config.toml
hidden_size = 384
intermediate_size = 1536
norm_eps = 1e-05
init_std_o = 0.00519
learning_rate = 0.00714
lr_head = 0.00441
max_grad_norm = 1.0
schedule = "wsd"
decay_fraction = 1.0
batch_tokens = [65536, 131072, 196608]
doc_mask = true
train_tokens = 1060000000
dataset = "wikipedia_en"
MLP neurons of a small language model. Each row is named by its layer, matrix (down: output weights) and neuron, and shows model dimensions 192-383. Each number is 128 + 32 x the weight over its row's rms, rounded and kept within 0 to 255. Numbers have three digits each.
After each neuron's rows, "fires before" lists the tokens most often just after its 100 highest values on Wikipedia text that the model never trained on.

L4.down628:152137111131187190150159129109154143140118135119113089111073172145122151078118132157148136114094182081119102102067145128158165116133120094199112087096160152167114158099131122200127142131158157114109107166147149146117123172125142155109131163127131121150105121107134109143177128169119051097159132162133115129140087126072184110066129095118104106078109175133113083094093133104083131182131075136155161138138128028074056157093116126091158145123180190136167133086100106091123156161149115133103094162145093129149149106097081116179132174130134080116119114183134121102138188123162186140
fires before: "==", "The", "===", "\n", "In"

L4.down677:138095112151104123160119186126128155122163103131175143113113178186101112057138160218143101185097159072117126114157113119086124088129123115120061084095125148113093139133111157159129131118131118073125110137133105129209146167090037151105113132090169130188089105116129156105117152080139113126137127142144188137174103189085125138096141100151134186130108205186147167120095146097050133125125078122118124131102133136092118078142114105147125166121077053175141152130128153142176183151177106153126111098078177122148131159138111164120113113138122179062137083092164189096126126084131171097
fires before: "\n", " ", " |", " Re"

L6.down1500:130158151102127126140160100125135081131105096145139075171113148151153138118108123122063182091120146106096168101171181151136112126130107208094132133129139114125108161118168136100140079163179106124111059127200181170117134125124069064128158081175107109106126128162071104159117176117171155153189176131130107086110136119125134141147140117095084145108090153096153126182098163077148184078136050105147124075171112100142123114105142148154131122070101224151099114152112114132104109125131131109101148188078112158109135108107061097136118077125145177155202096136169103186121133095104051086
fires before: "\n"

L4.down937:093163104178100142151115145132159160145124111113104077156121090088119154096159101154190150180163158135076118108111138087148177110125112012154127097155082117064151130140154098111089150131122109094114167124133131174080188157118151074182141138102132110133035167098133156106138177131151098098152116156136142134119105100149168111134155091129115208102080131114117118143107121118115125166186092170143142135136141157104144103130109094146163128153124102132186146145125112186134094089154139138093183170132131179096154109152122121182173096162156197164101151147115074121131117073136102099
fires before: "\n", "|", "==", " |", "|---|", "|---|---|---|"

L2.down230:100091047151122179176189147091128112141063126104159133127104155086152142162139149057079172131106134087096155145111125090177150123098140120117118079123132158158092122089143127139105155104099187134158142103135136139154167126111104160183107133137073150158174123143154099096112150176141166081193135107085099141169191144089152116085085076066124105103131103107113116111126122098101129197094115097137122105173160093188096110076112103085141115112172142120144105108194167179145183167117081163108130101086125215141132096121158088155189166191119126160127147154196124121120210092087148085
fires before: "\n", ".", ","

L7.down1067:131116119137101159113161096142141091119160108111199111144103150085142169097147059150101154049160195138128112115158101130149085121164122191105131122084154132103127172076113163117042120146127133134134201152145194139124141140143208115159159073157125110102108133101109102161116136092103166118115167127183126068137105159101173179131100091080111095104134156130087089120102166115134166154185093142113101098142103067130164157177107121117141188125157150088081091101077074094043092129139105092089172130203086138094148124162090193168177085137113105165129144116132092102113130165159118076
fires before: "|", "\n"

L4.down1198:132141155119083163127136115141157110134105125161119108145085150141112185112129142155182150088098143110205141106104151134067118099117164160175153150112113127076091127170122113138115149105148089130043161181118146153110108167147115100126185097119139108147146151131106113147155152047072176131068158117152058141135168190088217127057071106114091157089094149117113090097117127109130167160142099164097158085120070105150152137094133132126119126093168254130170125086104133104147161064103158142100193149100073092166107159152104136172135154170146179109174130149131058092146138160144139097
fires before: "\n", "The", "===", "-"

L4.down1375:131201079134123132160097115087150131186126194129087153115166103166123125123088114133123140101098132119111091135156138124179100155128088107082148135169099120142153123100129096193152190171114106191121153116120126177098208134174113147154116144141120122105175109102093197103080187129178084094156124111108149123144145151092171088032123060064113183093135114125091138074119178082108116183175116157198089126158117100155128093148154155112156131128152228107110086101156126121099172076148115123111107170118085123147042113108118178177155102106116151117158123209121087137073152106105105102
fires before: "\n", "The", "In", "-"

L4.down1448:121113066152152145143190180066123122070180105101131089120097146156160166090140135158129104140149062084089168131128092139166119167068167094062153123138130135096086126114089171185103055154148095101131128134091165156151125141117123186103117168172116142152155123209138076155100142125113130145168046064116187148160177138069119145142122091116178138089144120176158169131159128130078145131129135151069131134186133145122125079111108156184103097061148085141133116084108081136098152103137094151140131112146146107122120135098143115111087052138161131171153117110106127112097073157150149151
fires before: "s", "|", "t", "|---|---|", "\n"

L2.down887:181143136147137148084116109134180107138138077142070125158153181127122106158139166153128092083173128102119167206137125104127086091140099142176153055131098154139113127077128095130144147123104121154124146135185107135161168119127076171136112167072120148125112133154096159132047095161122156096145124091126143096171116144164089076190122107105121151186108100124096161122067084111131181091105177123154124151113138161141151143151095104184101079144109047121096095163122150134107158122111095078117139093033132206155096129109145129141132142116125132179135133095129143156129134160118110128
fires before: " |", "|", " the"

L2.down1067:149142160114156109211128158093150140119134090123193076059126151163113089091136105117172142098113130106137108141142074127124156156158162163166111088177123148155112106151128123094190108094122098098137202108097103089220122120134155168150083143111101098124153100170148153121102099160111135094141161110113121197144138093113124177116074096115155176157138148116139132143156172134124116101126091083142144109148081125151124154124137079104179096117190085153117168142116154162147157194149124143078149084066129124151119141115205069183108135106167126137214157143115152089121109150087097099
fires before: "\n", "-", " ", "|"

L2.down1280:124119156075148131114103182132104106107097134116141112090126137144138072131108140135131128155092112060116118156135136113199129172149161164206136177129145141134087137098134169131133138113184053100160114139148108080160089159144076109093137135162173109110107193100149105147148137186125134106131094085088187147104157168167127143144075172153073140107081100101157119139153133115125142163120147139127117144138100118143123106097178140083112109172146109127127050083166149134134109118156153091103066128076127131103156099142182158142081144124134116131177177166168110155166139105134156159
fires before: "-", "\n", ":"

L7.down306:069162094084124191139165167145084177155194165100139120153147121135145094106176129097117156124113158129147154108199144120090122136144193107073122092156135151098096113147164107131123077071200175124101098094126122116143145110089113062127133144167113161120085134111104172154174129123156121166143118102151107086179140184142123129158104070163136140099099086112124042102161172088134167158153147139083057110174109127130150143184158150099140116096100106178152114146165148130125114122114139141142135109078103119092088149108142197183085192140123094152141116189073132074184116151154126099
fires before: "\n", "---|---|---|---|"

L2.down766:127107133109159150156046140094119130079178222143121120097131146158115157190126126092085143137114143146122116205176076135159120120134150108128073159150148092153134118140093173105132100135125125103107095137108172132148136131145139133139151123117098110167093146080153123138110200185086087103079093107158085153181129159148119070185175170138069149120090095137158153097132073106113205128159116079149084079126114221164119131092058156129160145125148067157144103068115077110104091147147028135150164155116102126110089146074078090134148153139150180172121151103100110093161101071128099108
fires before: "\n", "|", " |"

L4.down869:103142144015123099141125094115116096138088137126135153143140112167142076063168059092128134148136118146128101129125126165078138098122128104135144086132180143130191084149141122145119141151145116138117118101059134156155074170084156112165127138140110173126104063178124099137141126163134177130160116108115064106143133112110132160162094136123135177086149131075088152129156132131106154092117165170141156130112143124134125157108065162106125167112125030106098145138140163038123126123120124178113097152123194142162158138160107200121171126141068138112073075156093116163155090087150090132
fires before: " |", ";", " 4"

L7.down1285:100124181108135112107088183149108079143148146179168136103139135092182112107120182146116085135159145151170118122110111085109145106110118100101171165125130118089117133163123162134112170171182119129128130132130180141130131089075136064176098168152094110158105096090101140185092071140137098141169075169139143094132117166144152122034171136112179195129102081069158115168163120126125159089077121102167116171125113138150117168164143200119104089095151100168117170129168082126134092110095134125120182138155161096151142171133124071154143165193112153055142118103145153102138036122139120175
fires before: "\n"

L4.down1256:136130149086146113158136169113121132104120176127106159145120138180138165131136118174192161054132125073148137138117100163127093068159166109195138148098118092119178150126105117113114146139150132108111138120135183132129097117132107101166156091148086109100162138081163164130182120150097117185094195133110169162084099137120111179046109204129111137106131141136089077099084090105104114097122060125139090107074178138120136115152125098115177129168145162139172116199106116071078117137119197157082115099094131094153129136143033045121041163195126128131150135142127109145111183078096071100
fires before: "\n", " The", "s"

L7.down571:162142097117134158216111116164178149089200099103120141086102138115074119153139068155128210068090148114080146188171149115164085095128098094171130159168127031162157108115150183146106093082138068096124130174090097111173154170106143135112109144118184136145144166158162144104147118111153097063123145070154132151099158188078118065142148194162065164117131117124111148173131118146079100068128035104115131125150110068104117131136134118034134087190127066155123129105169108158125062167140135124093127123121138124105196103110150139095103138131132116129153150113152128156143152138119119088
fires before: "\n", " "

L6.down273:137152153156185100112160089107106111127194139078136105062135166166181142122089143094129137140096052133143158089113085104162138120192123198153115107150165130158184143115126108094116135175178139122200123113108153110124155114183166141144156128101147103085193118110178131102114138159088140181130193097131120094151132161111099121115124164094119156124114158137104143114122146105116136119148114069106135111201079166107148114069128095173080138168188182127160078087138069111168169151100145061119120119146098145124136176124145082139114131135167124194113125135105107132108135137076116112
fires before: "\n", "|", "-"

L4.down813:121125094130163113117126208132131099062125088147110095180070121127119154176149153162113147068103084105170164109143102155129181153136146112107094096168158133126168183119149106187163150131107192071083060160111145107155130155145122109109129126140140142117181120158148081134117086137071132109100060070110132115127099139172051175114117120168158084094130154131105105131146117139131112102112170167164138123154090092096148111148100193101109095112170104150117127083100208124193147074141179116077110092110111180078124110123098104115138103107130119141157131185134113047132161170191114128
fires before: "s", ",", " \"", "t", "\n"

L2.down1471:177145147153134093207135113066121148092167151135102113089158155140155130101097181096118181098136089177145136174118140110140164126058147047112182105170150192176155188067134111073117173143151105161151152188138144125114141169108052119116140126083060165111197180153074166098134132099098122120117100123143112079123155190148160109102102135151100116094113126116187132132088144108086115191109141166165103107112055101121121133145131099132155126157144161068101102120121107100122136103123151151098150095120167125090101049148141095160086119105155103120170097124094116173100112125124182116
fires before: "\n", "|", " The", "-"

L2.down1229:129135158132088155155136114121123114152158115109145131107149142135145124104133139139141145141128120087177145095127072106131218106129136102163082144169080162136182164157105085081136189147143181159135181143160100135152124133155065145145114087139179066109118133134116079103154077115130116141096166133136159117094151135178136196047167116101126126159187173107116102079091138098149117124126120118136116099153101110142118076157119103197132173193114093161159136230089158124145095147160126105028200099143143127148132146126080125124060132186071064100202163149148207142107055181109110162
fires before: "\n", " The", " Succeed", " In", " He"

L4.down1134:091108131090135138100084141091132066208117169113142167156126104146111130150103188166151158119096099118109166107143098108162214151050212150148084123109127154097139201131180139122086188164096183180093085158106119180097125182145102173156141109055141093116151081191158114091150119125085050149102206104138144073155107141099119180137149154152178067149152120123130084118173120148129150135137173127144165084131114082176108096154060173178142146082090080081115104115132140085154081143142162059105145109117103169075139153176129171143132136154111120078156160125121127083141149144109105088
fires before: "\n", "=", " /"

L7.down239:153046148102139138129113099164106134147154151137159134140107124132152143143120135170146204117110190118157100145165142063136097120141132109111036080171139194151150120145115184153130117122131111096139120175138143103087086125108174083174172136154140125079134150126144135077201119146149123120108177134216173085179116129063133082103133120130116091149201145173071066171159164070144177153132082145121143146132100143156122102101159137184086170107156115138091104115133122098155196123144127144077108112147124133145162178102164117138143127133143165117079117141124138123087086146156119129
fires before: "|", "\n"

L6.down694:115096109136141129138106115098147138157107131156092194168107167149138068107134080106198118101104122132103129142092150079106135119129153214138176119225084090110114169146126093101126147138175137133148084116076058110104197098110167103183161056155084096143131154129112090125156092125081164076166135141098141162081125105096178140069137115207032133109107126111140118113091105103104142110061186152183074146151073150115171119198212173092158096171117127118068107135155105144153100126143132131124157084127122076094107193153124067160133121171188140201133110176136128055106132128149136128
fires before: " |", "\n", " ("

L6.down780:114107109101120205182149129121158130119176103145126145171150112124142157088124131087184107152137131095125130140142179097084171168093076141194137143091116111172112127130142144123124119127131160134076073131233150139139143145135051146079121100132133103179113126143144151124195125173068113127153160134184114110142155115124110114041121099163106127071148169124059135097103124124126103116183151085118154100123091083097095138166103131059178171157164224133141103151148104153141125140120151139048075117089110180183149105125168091095131116108191150131122154101189085165134106116105101085
fires before: "\n", ",", ".", " States", " United"

L4.down515:160132147187167148142122086084142165161214111149084095080126147136102104136110145129129140102096139133136101135178119151136113094174109133214148142121109095146149123093066132104130137130148184085085150138110132172085135125084149091119194110114106091108135166116230172139137120149071095116110132100163145129127095143133165101088090114175147150133113181164127095124117100118128143236135121107126143120167117127117109085097120093156102135129142181087156050042083107199130125139065107105116137119082094076100120150131120154096170143229157114180081161150123153095069092134146132083
fires before: "\n"

L2.down50:160101178145101156134099120065133146106145158138145164139186154143147122109107149069159110136146121109127066117146195144117128141109227192177138165085086108149156133114148107111129096117156122067118123128117123167111101165105147141144129183137088103129066148147057101132177118158095124093116149143109078100084093139135199127157086100123064090094130115142109161136135060064136146094065076154093184144099141149120091198137165094116141155128150192101134111102187119097152126117108138096154136125093110080100145139102152207157137151102081081139144133075140090101160132100109114102
fires before: "\n", "|", " |", "|---|---|", "|---|", "|---|---|---|"

L2.down1526:118116148124186169132117119112113094164114134149189140121136153150148143076084132132112076135116147172089076094127143075089112165157133163185121124129115155137104112124111098102183135100137141141129138090097139055127067124140177144129162148142118184154123132062122085170105081205083086118114133074173170134179181128096120132124147091129137115119113209139194144117141134057108166135127069116160096112114123154135099116091117127155148147170150135095152107089188111141094196165128097187132216122144129101068053152183157118179129148126105178169127193155116091139140072152171084150
fires before: "-", ")", "\n", " |"

L2.down951:196104086115137121140096114085110071112137108141127114113098148071176046123070178148141129165104153080138136113061121151090117166161105126093073149097132168133127122168113126115133117156141168114110082154161126115144098151140109162177114106093136128151110175125073122048087115081123149110135140090194134075167164107125121104081105089070071120093139122065183143150120149118142175139142144168163161124105108114117134154110134075136175158124094142132149093150130118073156106107087144189076201108147083137131089109165098147170109089120103157089143181128141096120097130142138128086
fires before: "\n", "-", "=", " The"

L4.down389:103102148090119078103196028060137160143167115129119143112132141164151157110170105126134187104087165130156152103161180102127105084150127173134142131100119134173124150146119167131094089118127053110142109085191157200099169078135098132125178133117058126105149122167136219115141167151160115162178163103189138094116097109111151105054109122177116157113134167128126125118138139086163102141080084094171158107144103119135117151110190092105127123112203207158098082066144131166076118147114136102095058120130039141157134144173149091149130115171155146108081182119174161145132170150156111105
fires before: "\n", "-"

L6.down697:121071131186161106144120136137164120095165140160110115171082077122045071109176147101090077159143117132120139132125101143158112143055135131159128107108140135089133157130126121163091122096139114077177160178095182158089144098139165092166075137155122121136132130100143152178095125090117103110144137043148139120177158094150150125065151171168118090114156090155123118182115165133113171194134160134062132095097092134145123206176142175106195132157191137113087127141150123074176128097110106126150120221140172105122109162104095111127114164112096138093099120075128184156159121139168170146
fires before: "\n", " of", " with"

L6.down1454:122180149150120104129163091143137114103129140119131149098116122118168147143103169141153173061125185139171105091161145100102133062091152080144095060181125125112151160158132090116102154157132145106111149102075156174146140127091108148096165078087170093112103158113164159131161139116102148161093122091161092132124194113136163147000118083157129138098126142099127108094148065059115110118131094132146142117169093105143187138114126116058165117153088255129150096084109197140122168074167150158120139138073130170107111162102158129121162121142135128098131149161107139127136137139172138158
fires before: "\n", "-"

L2.down515:103161163153133093140139097112149127201162147163068085084085168162119125130135129101151155072093151056157167068159149109094057137163144161155062080169155169152054155124094113140135078130151099135062118121192123104119146127122132127085161166135096099087157153127118139128132122130116141207152109086128145118110109196116137115084148119137141214124174133132111113106126152119087174157172074067134109125191108127098164120118174075160098105118191113140143125101129131153091104085143158095127124142180073178151132144195186085139123158141142095162146132027053103080119137142120098143
fires before: "|", "|---|---|", "-", "|---|---|---|", "|---|", "\n"

L6.down349:107159114096094104168147076128162152161177125169186110121080133188152094120146121089137162095068133096142164119114106095165129107152105150114096092147116129136125111167159071158080137080125108089161095131093159121118137106137120150158162149155189192090105109149133142063101170159172077132181168119120156066183113176032124087068114152117132110118074131151124117114086086138111160110089117139126107089143144134116174139078117145162124159128121141124164110127134120113082102107165168102124101089123079139112097120118150055116143092129130150112185117138182154133066160165109137164
fires before: "\n", "-"

L4.down1051:165120082146108144152120159117121142115149125142241136148120127063123162145140120193118120175101119097123156083161180135127125106157103109210183104115095213134113090122092094136115155121101109113109149165118152114220120123079107168128178126069146159121069112135091172115144146131124173148135097149141137156145099139079129113110149127117116080134132172110147124100084155097125104137210093145154099146104097114109106129160100127119209155112070065144173178152118147150173116106135082150113130124105157108163145103133111146164128031182110166134149084149120145127202104171143114138
fires before: "|", "\n", " |", "|---|", "|---|---|---|", ";"

L2.down1082:177091082073087094092129115099174159113147130080148135102139105151165165114172172167138095182162161136133153197074113144137112144147128086142160070117116149109214193112119167096160099117080099140094140129125170110150144119090118126178059073067075148157116074146174099198084140143150050134127151127135141120124141072086123142144143105118139085092215092101099135151102128134130122119143088137141168170145156159156126133153135159189178117144149169100082125208126109126096135087095137128082155116112113174168151180063134102122114142137082136161091137075150158131105142071050111109
fires before: " |", "---|---|---|---|", "\n", ";", "0.00%"

L6.down363:176141076163165127154159101095161088089119145128143108178112111085131116119108101129144159096041098133145128109191068142158087146178080100149176197121151121131152054087151124099133100122150184132113118175129156159127115158135107213134130123145175123111158149129193104136176195111123166130113147127095081183119100127152127067124148113108133105117102114121142168149102108061123077190137101136119107132175063145078121069132148105103112149076132182126079123140123130195160180106080165158093159135167126116135093147082133041131169161104152174128159171113113076143190185120076082134
fires before: ".", ";", " 1", " 2", "---|---|---|---|", " and"

L2.down1180:090197146103185166088117105105107111160106158183152142073106113196094111116127193091065190138181137110075068097157146133124112124101123091151079114139117192117157110148145167128161114100161162144118162094085068147113102149137164120118083133160120142124136110147149135156135161133118132135181105086085145075144138051152118123211124122161184137110146102082164134170173190114113130108110100173063151135186134191107176155112160093123161089170104032074144109143084130131141169106126129189159046087122145141165135110106095088132106141148136138178138126143130149098164124126150163129
fires before: "\n", "-"

L4.down1014:150129128105087140091093113087120071072083133099096156207139129124149166079121110158083126097124090083126181093121109113113120112123231103145125112133102136177096160128126068181104155094115097139134194141153076139152117125139131133164139109103132114111174164163119137178122111131124112135180130155159152124134144093115127145071111134146148157158080164108128111102099130098098149153112104103182092147094124098102152107153126133071086157143123082120202085137114126139159143178110130182098118102129095121162147122173111122158070148143121061195181150118152123143173119153086163084
fires before: "\n", "-", "The", "==="

L2.down1094:104114122120146058116151118094171067137145097151152172132168105100110073167166095160057159154152184135139126099113120167160135141090072133143108139139130138136137158108138143111160127105118162167138141141115175149110096046140145113124143061061111119096112084137149121085064128110136117087181072105071164122148109107125152066174136136143113100142117178066181148145089135078103168132088143123200188107081167142156194119133136110173104137154102073118084105119084140098116139182076104115152193150192101141117151132119150100154137125161084108151115175117184098187168165161078155107
fires before: " |", ";", "\n", "+1", " 0;"

L2.down1531:089108096115117134106118114207092149198090178130077101084095093156100155112117167108137128132152172135152160111114175125134092161128121120185121115145114142164141082121071088126162153101062112158111135159169102110167113155105132146153102131092103168098137156144102126151161109135141170136118090111082095152206157117127131160154127121124155116120182154128128166114117123124171142057138157118128122161165113162150140109094153099120083148092098069102103143117140101094145136138121149125195102148118160154135150158117155156110135117153158144095117042180152087142119152100108143203
fires before: " |", " F", " to"

L7.down509:180130093082170104132089083108193101171104122156146156120119128153185128139091106190170203119102094140116116163120143136062146143211149153141127125143144140153108092108133124118141113104173098089083072145152094152073075141099129139148155126126140120164196120124115146091191113058094137141106171155128105115114165133089148058141139154147155128097140133136149069112155112086168096159137137176146131063092154150131138152147107135149116100138119155110157114156078096128150189144073137162019127065114109123097171166186105108143103088149117083138141137110150099147092135116136117148
fires before: "|", "-", "\n"

L4.down1219:106139130128190101146137111113144073143121163105100139136123130118147104122136134072146120095153172152114186145139128163158142075148079129137086109067163159075120098092122076126196167103167156180141118139105144107103089191169099196165088148043142095152135142130145098149130139107150198151077199078097113125186145149107146092159096133102195104129152166161132121095090175087121118126147132171188085167087136171123195111141166139145120115144153048112093148197105099109097185136183136104138118123079182120144107090121155122114098101141099142127176062104103081128101217150136092127
fires before: " |", " Votes"

L4.down1407:160125155141185102118129095096081072160149088140108112127116115137152179136154093123054042178102143122122173172109080113119142136170127154080117135124176069134122127113108145105151134105141142117120087145173111110169107131186106152133062137165089081206132123124104104115086089106166077169167116137090176042133180096109124144077150161109179138190117114114062161083114115123117090076147132130111120115157104084085098108082120158110115133173184177120111122119133100129200119154090112153086090097139203115130137173119163101123098147130098105116074099098135157149089186135110150109
fires before: " |", ";", "\n", " January"

L4.down1163:125209110105150122115112148165120152175141153065155110125125120135175145075117112092149166119115105111085133092130132145166182123129093106147187123157188165157075122059121094086162168106172098140088117159153160127105060104147120180137163144101144139144098146079201140101177110151106121074144208147142174190081104148136138102054169159119140163123144093111085113083079074062124110139135146125158161136137086103086109053131184179101114147064077167102132113102139132139143116133103122134092075111091148181068096106119145121142147080095087174169101181135137113089144186136128113060
fires before: "s", " the", "."

L2.down796:177088122162103160098164155104102155140135080143153095142175166054163084064146114114099121158158121119105137102130146076137109131102114113125143167192054133143121144132116103118066117111143127144091168116152133179152142141184134072213151066082108095181121116133094185159106105123138152152175041160129122123137103148120075088154098173159100085104137109102150135076126159122092112137147090094122167029125139092117155122151098114112147146138166148159115122137103151161163079129112115152187108095165101125131150118043090173174136122136122111178114178141087077100131140179163117183
fires before: "\n", "|", "|---|---|", "-", "|---|---|---|"

L4.down630:175100211098126144226117101126123102124171133103116141122088138120137139138071111172108132075098113068144111141095070162064162136168113123175117128117071212128182097105096095074111181149158139094127123146135134123121089154112083131090132078131150135113136145141091156092179145103101101154148148127147115126171175162153140134043109109131061125071152160117129135149127119045125097167146094143190109095131078128099178128117140111104176131149123255148138082132120114111098126132127124149066094133107115150129109112186127131153092119140154171145223154142169158122153132105139136125
fires before: "\n", "-"

L2.down397:147119133097140147112120106129099129195136137131148096143103113172165153118038186148136161160140161127079119106107094121082119132118152105125174095149153139121127140130088136165131118130103103142099084150086144119163145169114185155115127134086075179125061119100145143129133062104115104073074101120075117148192148127082112126158158104146196094110116130114119111124167125172165117152049170125068133141137172132150149095099129132212161168172150119128196160095148108100160154077165100097095102105115130109191154139081109087148134116213129174150115191160117124131147125109163135154
fires before: "\n"

L2.down457:146127100157095161125131114101154116171100132115122139115105111148172131112093075132096077131102113092123203119117192135166144132121120116092091185159111203122056157172161092108045145136157219095115134096079167099131088114096154102159113197127097140040144136147129077080149129145126155130119158141058128103108147153089105136178098143168171123096071128099135092085092178110130157131033168189139105148144129103124145118182123144128123139131115138102140102141135143109163142114152179116129154099118124100076059142170159178148125120183206085140099108136126129125188119112158066062
fires before: " |", ",", " doubles"

L6.down387:106166119118103150093167188159107130223137117094171130129136120193099126115116155130109125162070141161116104136173119111137090113096075049151107126140101125105119156158142083138141141165118155140156083113056182137087149145125092108133094105166164118115140112117112118181128142108111105163159157153153129097132088174146125103066149156180147152142092191122147078132146139105111101144121131139135104098150162181087140162099081120146187156153102058153119106156136189128184137115125143125163146128119148123097146091052153131152137150206154151091118127113154151107113106174083131170
fires before: "\n", " of"

L4.down998:145133119151140104134171192166150150157106151146164122146111213153110146149063099142128159107094138175185099102150119146138133091121103095197166095131087122161147090138106072091023156143132133110132155129111155169116162123113138101119133127143115104060163139140194120142169187083116107116109074069183138117146137076110178131111177108075136158056077143106128091118156196106161096118168101089147172150108109138119114119124178135124133112067135188122107110121126141095071169111138114100120134111159096111101110146109142060127112202173136146095123150160145121101083112100103069120
fires before: "\n", "-", "==", "=", "===", "|"

L7.down1005:118148093147080163154132124115154080124175156138102093077114114104103137128147091124121111099105137094126126155163104150104076040144129135207138105172143091123112149111080133153114155177113161082140161132194148139129166155164069133191197140151089088159128143110134124108168121126083099178133096122183113114203187164083175098000114119073067145139132135101146079101142120128103158166162140074160156085131068130136128118131103065104168138109171204130154075097106106147079126150112111119103145115107137062157122148164152115089103156150198116106151116127114126147168176179121111156
fires before: "\n", "-", "|"

L4.down838:125068072141160148099178158128157074117137147162144107133166116100095134180083104132097111091116067117084160175092095119133098119144155104105144103090157112132091109142175139122150145091172190120101143113107162145119139146128110154112144144159158124118181108113137115125094159145150145157135115137091116102156157119159092115056114106143141131147183044138124091185192183117091093165113163093193115097119094106121204086135132140150065178075133142093126086184121120179202120101047157127125138112186103121120151077086164134121181126079098115145079139101136150101139159094106178179
fires before: " of", ".", "s", ",", " to", " and"

L7.down809:126161175120187073198099165127176139145208143097083127153135152138116173141040094134108193140122076073080162116174136167151111106051187134149129154152117138133151119092105091140139168142178149175129142151139134122119141113173141181152155136134099085118155178113093171130142111128102125107129172155132144183127116103127125101118175116087064159053159165093167141150161129140088091149100144117151123085178083133130128060118135119152109119098082068160082060215116156101098117180069207106104152107152139065137146084124149109181103148147186087170101177113144074049150109085101110138
fires before: "|", "\n"

L2.down1311:151088124108119185124139134102126128170125180121104127142157148115142170147104087127131124118127130095105106058145103194172117145140169187166110165108142133128120157160098090099137116113091164126078117108120119142068092197165101169167140070147088063141117083105106102172096156100145118213146152142098129101143147055074108131146110097109122113194109125156111137102147073117149082190163080134114096142149158155110182183145102128105078192105115130156149096165105125100119119122082206150154098099061134119093125080088101193175152109084070179161131123078088155145130087128093120087
fires before: "\n", "-", "===", "The", "|", "In"

L4.down981:130104150134129136158125088162175187158189045162102130141141099109125118084125113137179144112106171143110116140165151066126088064141100155111134228122142121132145150125132101157093122147162080096153079139111154127124085124116098135140154204123084138137101141134145173162121163156104134128104123053102160086080170138046128146077108154167121135098159103185112123099116120087160200153132102113125102123152118158122155093166167133105091147141170120048073089130079149123097126145148128101099056132158125071164159159090186134130118097151178117185147185098141098100073151144130161172
fires before: "s", " ", "\n", "year", "far"

L7.down558:098126167147137176106161114127160168196127165099130087167093130110139152114043123141145182072090122090184158134136074096122116082114109163133165119123108147092135120157108174113082093102161151165155141070142113085133155179128095206117165135147132066101127113164150146086122138141080124099100156164117116086164068144080185099053180111126091166108134163140128088167159103157155151173157118102100136091141116115158128069113144132134111186145143151120145068095191094136127113097191153126082113129150073124095138125165155081142155140129130151206146158149118128094078088168117111140
fires before: "-", "|", "\n", " "

L6.down1061:120135196110089026148185108086175113142125118108117145142129075082129115110105107100156122132055177152100107087140104115072092127114137114077119089166182123120151103119112111164177140127134121160114157157103086143102132122202128143126166131180143112152092167103104068144118145100134098111156145120133125168142094225142155033107119100163138163139118108111087153114065089122116089144151146056076170073114136054115135063165186084173143124114134081142165075108143117141158092072164165128071119137087189095061158146198172144122137112104082109080107138112120099179153170189057083066
fires before: "s"